From a checkpoint of a small transformer trained on Wikipedia: 15857 steps.
MLP neurons of a small language model. Each row is named by its layer, matrix (up: input weights; down: output weights) and neuron, and shows model dimensions 0-159. Each number is 128 + 24 x the weight over its row's rms, rounded and kept within 0 to 255. Numbers have three digits each.
After each neuron's rows, "fires after" lists the tokens most often just before its 100 highest values on Wikipedia text that the model never trained on.

L4.up388:176139137136092096147101137147051088150085122112102144150117155136165144121128115095126124172180143092080103124127110121099130090166150117130089129143129128113131149131129145125135110163142171123109134113106153113185168129092133094147121139137130152125133123146104104118106121102111147139108109148146146103106142147118174104121108133113118102103139103117091125083148141122194101118115163142131133104147135099110129150124132111120186105132129093062146100142134143128117157109149150
L4.down388:152124158118111131123154126105137112124117131144132101140121143115133111122140147122084155173125105112158151104162148132148090112108114150147102081140111159126107126125131128102145130137092144110148080115175118140134122146142106138082087072067100116153112129121136107096149126110120098177166122139125141119078144147136176143108128108110133171133135162162132146136098156086174088139127118123130131142149199104153115129083184147159121118152125109160151125148083155128105120119124116
fires after: " 202", " 200", " 199", " 201", "0"

L7.up36:136089141107099088128163149119130157137131133170103140135136098173141128132106124147140118120126124155158111130105091153130134127147140122090125148097116152154181185084071104165114157093185114131099123124100132108100136101128132143162138106117107093138123139155117124118129132070144094110102104122160133133134131141141124143131105122108104130139090135113130147040123153173112114086167186138083131107152115116120135123148131130115119136138129101150132149136150177175141149140143127
L7.down36:120110175139124119114096142116113102129082140101136176118081131105124066131108120146168167089100143130130156154130115127193134110109113091080101114121170130107126104140138111155117110164117104150150138167127106126171141114118160110087101141173144098126142134103167124094134123090121132141136107118100109141147132118182106134179139128135138131111169128127117142138157105090169153147124109087127157113133135130116138148156114192161130107110149133154107106123093117122087129136131131
fires after: " a", " J", "A", " A"

L7.up114:129082127132125092110136177139096108123119142113136161116076122122135113128099156085162053148112131152139147127091096095117106096126142069085146129119134146129120120113136155164125132156156121137156107086128149106152144153118135134114134146113106097145156184131115073132109157165116152156127125129133113117169134134134133123072142141115125113157191141148106120095090162125094109076163135124146134137137096161103154152136123161147123110102143106152156142134121126111154146128137155
L7.down114:131110110169157145090120137165097122086122130101111111118148132114087160119156119126154164157163128137103148121121127159145129143088118137137107077157118176139133113092154124152170108174162137102103100143150092100148079147133131092140107116165196081143125131113099103132145113128116122121104104086126141096133119127171104121144114101167098120163160146129119100135137141149138101088158150092143130120132116146146096108122167122172122123166129167138100125119148124153118154089109116
fires after: " M", " m", "-", " inter", " P"

L3.up389:166149150134117139146073127143120099101117164143145165143139162137125157118131101114139058124130091185105107093118137158102169135132092115141129102176123122113131109110115107136136143119123118158140124128133117126085122141126144122156137101130163095126140156129084154137123135131081132119122122103104150131131109114134146131149084124114143142116139098097104110131161114097114136104148107126154063096131180183135108121120128102081140146161151119152100127124062133147156123163097184
L3.down389:138132142104083099133114100125142135108073102078148132171136140125133128105135119137125154092117126198126164146147152070149111124153121154172112081132132089085116129121143128114173113137113170102150126115112127145141157113140106102132173128075130163160139140150163102143132161092145098142104134103161159124112116118116157144116158098108156113121122119122122091150104148112172124133116155108142116094109178136079177168142133107130156113126141111117129093131102133105139115137150127
fires after: " b", " d", "\n", " w"

L7.up329:126118140101179140081148110116088128118134160137154136143125153102127161159082120094121115117138167153133121149124090078133144116117130181137135125155142128138138181127141108096069098132145123170170105132117128112149143166134109134113156159167129079112113147161136109139099141147109173108125105111144119117143093095083106147073144142144132098117124131131182127116124138132100143102128097136170116122164128106134162137112122106092169126122122156136129110148061148135160105123128120
L7.down329:147104107104112132126122125102132111182151126139124147133119106133168134150159135143113148154065132102127076148147128159136165136111139104112103129143115075116081155116120119166122183130088151108093141142144141144117115164159134130128071116131159132104146082128105153150106125139111154111120167185133107131116152151151149146123139082130102172125129157136096076129133135138103120156105131141120083117064151112158155150128140174094080118102119110136128137132144142148104141118132116
fires after: " M", " E", "-", " T", " P", " W"

L3.up623:107163149103151116127148111113172149092132121140111144145142116155134132127137118150088099107156092127162111176125110109129082116095113145128161114153132122150134142157127124138078150103113101137159133150157138117129166077084120113126156103131127143106125126172096163113089106133152136135130118150156129123108119085127108117116131099107140104163118204135139106127109089134110122114155176135102077128174091112111092152157129128165160108097108144109144115138174171150104119140094145
L3.down623:105095137123103133126102115168154091141111171140118109149100139127123116065142113103139105071087126190137161105136126160159117140185100160111138132121157177129090099135126108138098088131161143127107088131132105118142134131140137163146124134155139116132165099120159099123141140095107144123113142148120118142191134118149121092119092161165108150125107110137141132147133106096169111132120085114160098103101163122113135118139158143148120156173151111125106139116073152141127161119132114
fires after: " R", " c", " G", " J", " C", " St"

L4.up440:107104148151084139148147145104127124170175133131143127162120130143165116133123120104134143138120081153149121117174125158127135161131121142167147177152119126106141113132163100141162117113113128102122128160123058156152111112120136150060164162103127166157097125183173119182091143107107136136105135079093139145130138109129133109159097139103117157127109119188138118115122115110097155117105118124160133119119132106101124126168129124118097113126098109124134117105163116122092114078146115
L4.down440:142157135103139135077143154115178116101057108118105166148142143125114123125131138146101133147191125144107111082090148169113158162104122105075139121153121114119117151111098129129095121111104135129135156119126139148104148112137189138098139102111154084095138155148145107120143119142096123105163116172114125111107145136159129135117120094127104110122125117110147168096151122137198113144113090104081152143107138160123129140135119146129163129139137157097102134156116101135117159114184125
fires after: " un", " \"", " Un", "20", "r", " re"

L3.up624:147112131149133148162135175125112133110146073136141113116137111163111146162090114155122129136153097090081166094102090164112109108129157143082123128109117123148136126152145139107118137076116118149124135126129123141082108137129149136164169089120106099129088134139159100093160123108140131110126146166124181137124146185129132128104154150106102117123180140145136144113104162126151173127080159155078128108116109092097109140119128117069149153085102137121144127145135135139152147148150141
L3.down624:086129096127128085110122126121117134140121135084136142133130146112134131105147159120104161086121154167140089136167139109158141134155110147146138159125163116103149126115115118158171117158136142126142109122111140110175133165137121135115136150136137164155098089080136171136125167156166121120150113086089101121180087043167148134148116138128134120128090123141129091119142114151104088107172104110143119134113122075152110134133112133142134138117120139149072133088135154135104097117146091
fires after: " V", " A", " Ind", " J", " N", " I"

L4.up135:138175106143116136162166104119153148092103107175127153125154130164073173147120166079103121133131162160156126129154088171119095136120132157093159120133111103119114138139122105145148138131113083126091155108130155124161136125120109122128139112111107168105071111121133162103095107100131122128170136149104133127122126139143150158093127149163156102108131131138088095084076111165104141151124112143123161120118122127107103114161181154140142106108115154112113126159127111149134139122078099
L4.down135:149134135117089130100126074121152097147134102112105096100126107126178125147165128130150113140142118114154153159096091153124138179071072128101101143148176141148117153137137128195117195142124087154130113123121141173147112130133127104113125165088097105196103128147096133095093122126117157159083127145128158107081154118118123158129116133134145148109083125155125134119134140118141133112133116106085126133136126159072152136133131137157133134147127133147093144128125127118130124139121147
fires after: " c", "\n", " G", " H", " C", " M"

L3.up147:138125091151161093141134145169089114081137151164109131170122091108150181134111125134094076112199096163162145141135152159110161134131111115108143128116081098099112077149119166116117122125148094139145182121123098144120089080099112156132097112115143120116129109133111136099129132168114132099110125109096140107109110152153152118150157123134141134155103140147137178120113098136106110137120121144154111100108104140135141166149088167087116157147125117114135142156134117151141150145145142
L3.down147:096130130113088108096105138095170157113170110127147136120175151128112099072143131106140161084080153123143118105147126096113106106126114094103127151098110094136144146166088117080118152142132135123153197140159116126126178170163149148103106127151114138124117105141141125140144131118128151129099140153145139157119134130126122133138125147137076179128154134137124144139114160158156107126148132117094106139156140163166092096113119141115121165148089126160080111133131105100078112154134155
fires after: " ch", " m", " M", " Ch", " n", " v"

L4.up442:087129123104109112113142123121128143137154120120097159128089106129115116113162130103140109101167147151133131117137109154081075082136159116161124143146142132152125134112148133142124169100090108139093102153139116154083153164113098115140081137107148157155108148136095100085131176104115131113135155120094156098184136133179114162133125153106119124147161147147130110115155165114094128147118110135086141143136108161114080089158158162128175097115103162146136158164125122111111145113113138
L4.down442:128089122134152171159136122137116110103102135144146081135140169102117094127098160134124114109086096084128096135135162136198156141131114146148097152097160161142140133165083106141138103112126159115141153109129127144132127099141139135135155175150144117123123122077105148162089116160117086118123112122139140179069121130110151093165143142137166121148117097078086153156128109119164130118110114123185136119116154114141129177139129109125127129113140108116122099118119081137125121165128141
fires after: " h", " wh", " e", " c", "ent", "ing"

L3.up343:099139106146105100129147114160135166144132139155140141123140131154150196130096120108117093149118101137103126081135118096078139099139105129162089131164136082169119157138137135131124112142137095129137077099123130110108130136156124181159153128140104126172125103108051171113117154121128124115142094102117145126108142142106114116134117130126130129134066133150136091120135126136124139134066121109146109160099149139132162091136143164118155163122094137113150160085105100125153082144114124
L3.down343:142117153120109139115151128122098108162144162120164132131123111145144069137175132153123091139143150106180130121097143130145164160137126127094112125090148119083102124119131104093088128101109117113115138126133124082150128149093140112100113150157136134135134093143149154132098108120124128150119166117102120158181135122142149135126139118113199081128143074130176125109121086123145128140147151121131182126174094131137126099090151135108149085171110166112148080098130141135108161125144118
fires after: " d", " D", " M", " m", " n"

L3.up222:113125112142162103070124128136140131127154155099126171133115117137100169163135130108111102150123165186125076104103108158178114098151131117128180117126107134126127120131096061169139115130136107065149119127125117159130122100141116147103145114120155113091114090124123132136084166147132152153159104175121130139128107123084162129113122116119108116112165135107106141115110110171102142145111111097102129120145105106164123120146133115158117123139139095165156099160087130113161161151149158
L3.down222:159138112154141172145088122152088080106117110140117091136114171138156144142131147110168154121139105168101157145160119172116129118116092136129120089155140076163128147132169118141139121128114117131129160089148124119091064117127135127097139126107160146115155155094113141140178123102133105168121138137094108124143110144134093110130159121097137166097137088150138131108147128090134148108109085105126129165110158129116119126099152149120092162137133133136159154138080066160118112125147150
fires after: " m", " d", " M", " D", ":"

L3.up424:107106129095092174141122153106143163117115142133097105147066144109166144095155077095110077101122085135077145148135083113109155136144122132102145114114170139128139145111112097129127096127146159112154152121107152122146142122145144176105118161134112152115059120137102145101129127118135139142128139129167163122146072107115136136183161165118142146089130109103151151132128151139126120150148137157147126106105131162148142134173142134110120145153125150109146167147122130091106156088104120
L3.down424:139143094162135086133147063149124124120145097119129146130194114106117118150105133137121161135133146105138128139165160151145143149071145149175131101133108147142095121135149138104117149121116127133141148147084116143102160127135123132136127127135136156175130143128119126118138131130102135176116144122107092120084195158112117112101085125129102108152123116144121112166166081127136152105123103108137125086163154113088138130064127132128175138133122131113121066094132091157133082152150123
fires after: " the", " w", " st", " t", " The", " T"

L3.up117:142120128112102136119098088140096111156141111174118112136092127092149119158090097109077084156119102152186143125102148095125122118142102155146138147118135154142082102135162075132163111119118172143118161089127155134157133116168141159144143126120082147163115099124130114129116131126101141116133117139147136085103091110099127134117151156105104142131119107122100147100170122141160140116130111141135141152110154121102123128095091144144156131143165168125085126090086179120112124091140176
L3.down117:146115131100106155120151099092158117075088123064122151194143159122090121126137124113168093101111134140095150123116093137137125144119153152112125132119123114112123114125136151170120104157123124113116177158131149144146117135158170117129170134132175133154130130109162128118117101139141112110143140130165109140121123109089151120141109079115129079109127122124097124148100172125132133097173156130104171114155077170156130138135107133160130115078128108121164141096152130096079127146162141
fires after: " l", " p", " P", " f", " t", " T"

L4.up89:148121164165111125112160153147120091113139110110133113124089153114162143134098148071104088120123139175136162170114105132097158100102102147137172084083142114106127116133086120150113182103090121100120151124167149159121135131149083085148136108141118120073121128151158170085111137150143113159130139140100114110134129094146112161157111117140145128168092160130133128133078132141104117150106118168162121137150108149154139093112144165107088113136129106133143128150137147123100142139145128
L4.down89:147078110143126143094114116143107103161153149135135101089123159075110102115142147138123154133145150129110131089139142135148157108094135119132121176150145092164158132164146154072121163135114131151107154096122151145139137141103084159143148126145124122135116162170117117157121152126123085135147075103136143140191159091086157126122128184142103101149084095131132112123120141109156126103121133121115097169126136137130136130124103121150115170127145116093100135146134089057141122147135108
fires after: "re", " V", " G", "erson", " v", " Com"

L4.up593:137129109148135156133134106154169072137085100139144112111134094104126155124136177059122100137099112124123107106124096164126135141136123157122143078111102122078121145153099135084140131145143138133193155132115093117147185134143116142145142105097130124088150144123168148138129085141151127092147139156127101141139136106112127129158150141183132106094118099100078137141181116125162110111111118097113129161171134149149144128123138110088142154134146125133114135159141164093158133140124123
L4.down593:061109130126133117127127155108120125106125134141137100179147140157118119140141090170131116093155131165134153105126183119109101123137115128131129177093115113186138106119112125136124144086143089144075097132141154138116126130192142128158148141125118105139124097136092093119157126104171108160146151089107142138115120129144104108111133116121174119114101153123168137132139141140132158151163147149137124121092125129088108084123117118200098115139122104124148107129084091160132109122108175
fires after: " A", " M", " n", " the", " m", " O"

L4.up493:141126160122139088143122152077136100160122123108133151165155149115150171106133174116099140174135144106112133132181145200151113164164137119103142120151119140143105108107156139104109143171142128096107127123149161133141128101174112121125085118130136132143079138144126073151131145093127128140143121121150124089129107136101100159118109074131166101110113170126079111108162159117099136123099145144143150131107138097151102101134131120132138136073109112089153140171134123133148112106123102
L4.down493:147102113128113163154128131167075165126115142171102083122126141154102105121160098107131144118142096127099109123103115129116099110092110145131153120100139138128085167097111118100155093107101116129157119123146086113103119122111176183102096108166130082145127091143150165125116106128110134090114148104164129188154155134159136101133159149117131115139102083152167114135082136158175137121109137119149118117163106127146131170136141173124117118124163140121126142123123164149138158136095109
fires after: " 200", " 202", " 201", " again", "\n"

L3.up512:132132131115128148144160139164133092119098119108160124142156110096109150142092187128164119129156130162144159153133119147093140135139081133111127120165121107126156071099125127113119160113159108126121143165122200143107152117139137140152098172099136090164095127133121098132096122147150101154158150097122107085097081137125109141108148123124129165169160144131116131068090160099153109153113149158150112153101140160139134150104122074146108142129097110100094131109117144114122133128127128
L3.down512:144137151119111146143138119084117112126118135134087141113111127197123128114130116093078141110099096125128101120113112128151126148115127142100113108074110153124141152156142130105114086107162149156127136093148136104110105154105139114087121089145152119117136120150126094153174088139109100117115116144155089158103114145171109111139143149136125133114152151180186161108160134167116100117124135133150139184118143128103155123122132189135110106162184099129103103130177153106108118116159116
fires after: "\n", "|", "==", " 201", " n"

L4.up568:108142131110122150080173131120153142125135123091144111129100108144113106106089158130091114150102138144142177141153158126159139141096136143114147108125120116156146103127165117123094110080116145122087153126155137134115127090126094120171153088121106147089166127147099126119132084116146120139165181122139148151155149157133128104143081129171113128137086142127146099071126160114121145106155124163125148163136165139163128067118124166091117086102134133133101127104141118137088145148099149
L4.down568:159158136179137138154081139166148094118143125184136162129132177103184125142160091136128118091126103141134111143156116138124134126109111079114094127137114138094107175127112127127166159143139095142168121108131122119119143133121143132100106159165134144158120119121134134159113206128110131130146087131107105089096126089121143119104134125103128154095130151126145137192131094133115105107111124105123123099094113113115123164105096099176133188143124106101107136133103132128128158115152097
fires after: " S", " V", " T", " G", " M"

L3.up217:098108163139115117141080111092131117108125127127122136160101147113112170105086075130167125116162130130117139134129156124147144086080124133122157110127154142152156109141126147116116106106133103092119153156126156095132149149140120188140134122094154124121130085107117139106142097099171155146129167114104145136061134127102100135162137142172118170158096143130123154101100142180121110149146170150143092160120102141115127115095158113129135106171070138104156105124149142126153109097126136
L3.down217:101103093085105140092129124107157102124158142148156153121145146111141095106125145174139175134099138188125124157091114116128113115124138104157134138103102127142151158147138183159156151161106147119103126140134150148139154131128155097161146135154101121143080099164118126104110116130131160106128106159138082099120144148085122133110111115065146107077161136170133094116116133097156119152116147146142083133154144097113120102128105168112135122114118112146099180139074132125132099147130120
fires after: " H", " B", " St", " R", "T"

L3.up191:144143112158094088106130113079147123118095158108152118134128165112090192186092159113162093138137146164125084109165167148148153157153138149113154113168096133096111140084145123148131127124079117115108175167130092116115144127110136161118161082089137130130110119139140132129114100124123115144125159125105149159125136123160118119150115127145168140107154093180102087109135113134110114097138139135116127135128143144157126120136153102120118107122160110158113129122093129096187143109119156
L3.down191:164160120135135146095132099174127096113166095142133117097133100165160129118145081096134123150143145142118133142092085111141116137114092133114086141108132114128124112186087124141090147142128106135157158148127132153162128102173091161159137168145128142060126117095118129149131154120115129108117121122125157131159132117139129142139155121134094072168126150129132159095147128095142170146117110170163110135137120130127123092107113169129122166136107149116125103150140105134080100143059118
fires after: "\n", " m", "O", " d", " M", "20"

L3.up143:145152123114114138126118135201141165151120169155113121111161126114166136098111122110146099117146127176174133110124130116157171118107148118106099123142149149144136111127069125170129130117114112104129107125103113083117138147115160166085131086129115157158122133127095154147105128145093140138154095124097145142125094168115152162161118121124144135079117148126160110100108146159095117126127096079162112112136162161175137135117121115128121084129183142093146136085110087113135103134153141
L3.down143:129111172102142102147108083143077086136120107116128134113152141160144150181115078125091150152157107149115114137158117167114136148112161122178115148111129130115119141111114107126133143142126136079097120144159134112137153095118129142149106133118145128092140095123141123107117138073118130138163148124158155085166131094135124135149075100064146124153142115121143138176126179111108118141137162105136069126117097148131113172092150156130119144124113116131148085116145132087163148151115123
fires after: " d", " D", " n", "ist", "al", " b"

L4.up187:156107086170146123163144108142079148105125061129176135138123159172135152154147109125133099108132170126125145114113060106153110129101096170131146125131143128082152129137097119113142123106113128121138168142110173103077138101114132122168143140107144117171112152130110128126156145110112094126128115135156131102141121100143149114144108147107139079137128121118091138105101165115151117106174074144084150118120145137133150165137109104126165107133127114164090149172137132133106118162145126
L4.down187:164149162108134142138136132128166150134126147127102114097126076144077110106124139158129156118161126124110136120175135135099189078185121151116121096137155153134079157075128146116127170129152144121128136130146087134155083149110136127107103128149111136096148108094109114127130087119124145115177138159111146171132123158152115110114153131107135127104115102144100143152107091142162114100084100114145132096162127087149109111156157148086145153118148132093103096115121158155114097136128113
fires after: " a", " A", " St", "A"

L4.up55:086124121131120154152082119090115140178192128174117124136104113146135097127153105142141121085148098126126161116112132132108127130088152110113144079130138143117154172128141116121100114099118165133109138125123106124130106145128104145127092151100119135133069118157155134107172151054110168111134148120092152087126114103141119112121124156099098113089131078115116128113133134137150165117173141129131123134145121102087098174167120154147115100148139136127165146150155167138127144089125156
L4.down55:132108089125159139132117117151155096088114116146125089120152141102142155137117157102104167202111146140133156147144101101139148139089134132139140174101115131118130082112096123117150166137126087133142112088127172116152130100096116143122109125109145126143140151115128142143105149141135151153093163145151112171121153149141115153109132113175125116112136173163139102157172126064105099123104129147140112151114146091123137101106148126125162122125137141127079108183097097079131083124134104
fires after: " st", " c", " would", " w", " to", " C"

L3.up373:124149140123123162153103104133155118155136104140115159168104138102145137132084146104121082114155084180104152115081098142116103144129153114127097136079182155165144092127189147100117111123140151095114085102131125120131090109160110148107128107157120141085132116110104114142137125116157098134144106140124127091130101107148148139136159124130157083094109172100100098138121138138149161153173111158122152126148123111106120125124144180156146147110120155143128090124129132150096146105168159
L3.down373:140112152115130076124104124134157142110132134158119160146162125127128164148094133123131112159148125090134125119069128152139193132158099108151138155117114103096098084153164175125152175111089136122096124086149125112112119122136105117090124147129098113156115129156123103120130146122107137147141158135110157125116133156094187094115127151177129128099121160110127115196108103155128140129166129138068116128084127120136105109168140124116095097141136146091129148143125112125174150113096129
fires after: " c", " t", "C", "c", " w", " T"

L3.up469:130096127110153141149105133093119134157132148137086138123083100084166112123107099142145104142093141145143112137099161125117121118137130138182144138152114166138085110109100095141157136101169093139166105166114131160159113134113135182080157109096097126100156095134132107150113132136086110136109183131144118131098141105098127106111090140146108148106132109137129111105117115135106109099117119158141111149155129157128116143098112141189136122092089154143138134136163192152127173144144108
L3.down469:123102120130081105112100152147088153109116126126131116133111185160127134109138169140105155099153148131145165117149142127079139150098123127109110125133128091114142138143148153072163096159113122128112090121139153123145132128081161068118130109145129146157100147167136139142100129118113139092171108128151145109153111127106109134114122125137131163124068145111135136117159103133144091145161170096141203110110141107110132180109108158123151122133111111099122104139143156134179113086122104
fires after: " s", " f", " l", " t", "ign"

L3.up591:189156117142134131167160125149111106108105136142132093114095130113163137120138116133116077138138123171101091144125155102130140167147149148132147186177118131172143099133134132100153147115101109152072112153148147116118138112110119100155148123120144120124087095180129138144102150117105154132104159125138108140146133128098105139085121138108125158141155136153118122052125107138120126088144149133143134114156083105109108154144107091128172104107151135137107166133118139099121145125105060
L3.down591:117165142150124142114113083124118100146133125141179152090110118102114108060106095160114141138094088145137134156155154146114115108127133138150140129132099119157157089107124099158090135120113127120165155161078139109152095170145091115133122143145195069123106125130138120131134126137136128149129144080109154176129149176101162106103124114126162142121123149166076139104170124128132115119111108096114104136115090169105111129124158098145147124125122136126133149158156110128146119140135174
fires after: " R", " J", " H", " an"

L7.up210:199131144083118140111091094138095172134153097117110130139096122106161129134098146143095119121119109128147149111109156126109139107157128133123173122169171138144069087140174133123142106109135101103130137091155144165143117134150094102115170147101123124132118121128160080102146126151144151170173128112137101139150096086130121144110103118110118090128134153188139154126134088130152135105117112128165173121136136122104131107067159103115140136131134109136155143118126088117128109169137125
L7.down210:100162123127143115131144139086096080146119195114113133119132160153102115178143108124175129139090162108136106131131109161139130175125123128117111134087116170114137128104072125133136142151098189152133147142103124113150173101105164127124110127146139111098114104115163185158102110134131114124116146198128136108124084103135105107132141113152153128134121144134115107098116132106155160114126127139135118123120116139136131102172116137128138151149052117088084106109129151159132150103146121
fires after: " P", " p", " D", "os", " s", "P"

L3.up41:139148145096124140125103108117127152128077123139121132161099119112105147134078142179107078172110121145118163163138119159102137127151168146099151091086133146138181087131132173130125113088142133107118165116137156168126148088153112114096085123105132139107121124132135082132154107133113127148097118137142135118112117139150126156116136094132128113176151142100133121097068133127096132132108130181142126129117156151097106109067120138173164141127146118122180127142143100131148147147164127
L3.down41:160108124125117121119151063152157143145166130128116152131132148106163133150164098096117100143134156099130118150130100154113150104145172146151154119153107133133107101103165076124086075124096105125144184123145104090151088117118125108136173116166147117155110146127142144122129128151133157143114160144144140119149121163150148077142082093143140151139102114131126107114170153137155122129097108082119129081115147115134123149137098127112136110174154132115135090125092167109077133147100117
fires after: " T", " t", " p", " |", "ot"

L4.up407:110144138110102164107084125100163109150161117148094142090121131098152131137152096098148079133093094156118126131083159116063116133112148088130134127119111132151098108117179102130132158149148175095135125137128151104121098141129127140114138105140137149125154092179110135142106098116138134127107143142132162128161078132139102123115119148140143145098095126141139103117100130123118167181158099119124147120088122119112146174161124130186150148120148141114158109145135157182132187123108136
L4.down407:171153156138124139150165123146125164160141079083113139147153116138117168101141148130078149131166187162086128145152135104138150165121128145140121098113170141116097119159124144096137116095106102091117158091113100103170132132102126111122147118158121138143139170147148066117114124124095086122134081115143150131120086149131120167100123125098132164146128149148095097124142146128128095083175139116146109126153115121117125132124096121104144123134181130115102157136137108088101123118145103
fires after: " w", " W", " un", " T", " t", " st"

L4.up191:127134088101096106177100161133098118137135127101178067165106105140155167148103107154127123150156125110118131126127146104102126130152096146137130127121106113137123128159081087097135154125097131153105159153109138118130132147068093146132143103165120132137102118138098125103084133134115109143100140125140088121141154141109137109157144156148144133161163165132188190096134138117091166113111098122126144131154082097116111140148116151090162161130148138113105138141081134135121132123144085
L4.down191:119094145136127139097153131134123117113123136108091103118139128132124143109113115124112152071041122139112108136135129145133143084128173104156142144102137111148118096114141131150068132140155139100131103125116128087139121130149138162154065146164092147117143120124191076141120130136136160132181142139170145162130115130142165126125132157137104157105163066157127148141115133122151088134133158132139096125150119097150150133124133119105142099131070134163129138132187092130137118120121152
fires after: " J", " Al", "oh", " An", " K", "u"

L4.up109:076152117099068139133102123104088145134140119115126155162116129086104124104133129072156119148078120199111110128140119106106100119138121138143106134126117179112126128147162133155133153195162119102114152105132197106155136100114134113128089163125108148124138103158103115128152143139157119177130103119153132100111134158109129124193128105121115122127114115123107112114136156126112149127079165139147123107138091122142106166160131144168142156118111139144116127116116160159120140089121146
L4.down109:149132106149131151155158162121138122141164121170149108091142123146136144129142130136110097123151140106136093155137171154118154151111107111132150146111169137175157154118109120121145117096148123149165101134111074122139131153142105141145108110127141067103153181090139127137109091103093160116163155144090127112124111147155091149076127143120157158121121144177102157132130116129137128119142105125105088132153163160098122060123132117109109104151114109139121123102121085099117081141141073
fires after: " sh", " st", " w", " St", "ow"

L4.up300:163161123130117118189126115126155174139109104160146126142139135151144177136103096123136058125095118125129127147104160109107119105088131125169158120116167151161170114153131114128135112132132063155115109132115116086158146099099162139137116103122123161128086099137121109105109107116138071112114149130140134164133111114092114112137116122145112139164085140131132138156117136133113114096128114080102120121164085080103104140107104172122123144152131115120128146145129170136115064141128105
L4.down300:141091115119112142100155149116172128111133095116142144098130113075135080109143161140137118136139144087129146110115109154114145134192137140096122178119133165121064140135149111113111111127139179097142129133157124152123093154150132117091135164129077112157114132106117154104179104145115166158121116138132165122148105144144126112092131152145155131100165105123108150139091137143126126129121129122153097117129142156142150076181147113113101100128132117146157100138115053105160147125103135
fires after: " R", " B", " K", " A", " J", " t"

L3.up308:154103082119164109144158168099149117094120180135172102127096115085127111082126141157145117151122139157126095100148115135095155140095122127122133119103151151142110139124157125120121140131110097115126130146144106126149127146094155131110160104115118128124135109112113123089166145127136151148160110098165131121127159125169119111136153152104191072172166118111098105110121162149125133095157074093089150104129113135110160084115142136113153152141143169101110114098114099119085168114151140
L3.down308:108126177104113125107130098141103110139081091116108141133147136181126147182101120125117151100117137117130188166121100139139142144149137128135130142137151150096147115106098131149143167116132134140130146138148124137116124119128095129142101146154137129164130141139110131150133105158132120099126128157102129163140101122127096137137117105160094141084078121099158150165120093103098120136094160158170105150143110089172106140140084115145108083044138082141167121139126150146176103109128130
fires after: " m", "m", " an", "at", " M"

L3.up43:094157154149092107115110104170125114158121112137115136096151109145088161094075141098135086137157120157118096173148136151110143112174157125084162076162118141103126127111129114092134129130126080112168131125101119141099131124128124111126105092118146134113120114166152131131129122127086124109124126103103112098154103138124101133197156139138119127138095094157127166145135133131137135130139148113127137115104162209126095196155162136122132123129101138124120155121164118146152136127090139
L3.down43:141120108121133102136183196099110110136138149171124116122152152140133111148158134136107089129093089119127138120131125114172130129142144151149151122131102106096142121117122132104102124116170135161115107129165140111127138115127124119177112136129090119102153149136138143130119136097144094111155114103097082167140129116114140129139103110103127113041157172112162143165135132162075171147138136126115150122162074118135163054123155109122113128135119123147154105135125114143155095126134177
fires after: "ar", " M", " ch", "ro", " m"

L4.up122:125104125063095137108120128113152190130141128155110100102090138138149150100105162161123120164131091116114132165143108134113094131126141119145098118113114159135127111109160150134149122123139146122070146125137123108155158146143122158143106118124158110140078142115147153123136117117138170121108141114094135083131140115131165087118129130102128108154129142140123121098111088147120154142182134176152106086118146153108106108144134183141140121166062181099157143093090126152104147100147114
L4.down122:125063122131134096117136144113116114153120146131119120148129140146149128133168142113146130126168132146120103130127098168106115114121121141088133124108162101121120137083125158147122088141096146188125123201173139110130151156152109090101114097093091106152114127132128168131174139106124147176115092164166076127128099131152137142157140150148145127171129130120176127097108148099136135092091127087103105084164127122097125100101114137122144127102116131165107090109144123142148135156139155
fires after: "ot", " T", " t", "o"

L3.up626:136161103087116104158134093119125118071114111150089158139152144127108182148073119112147128153155146146100154115105107112101102081152102164132085093112123120113140144160173114143090177121159108151102103119098159118121135129112160102186093157133124146148131103111124143158119121129125095143120147118121125119094106127109108126109124085146113121146160130157110131088084118141124148111155109117136153179145145125098114107175110113089107116107112133149114144160122167142139088121133108
L3.down626:161180117088122150108107138130122131129136122089114139120096127156094163148123108125158128131142138146105151126103128163142105150120122179154126118134114147118131159118099113136148162079148088153134135095119139116138114130105150091148119139102129139163103137098153133106146092132108126131129128137135127082119168110135142094160113121124114144187141110140113195106104100146088140103157093132112197159138166099131117125156164095130121079109109095136099144136124166111146086183151110
fires after: "\n", " A", " V", "il", " M", "er"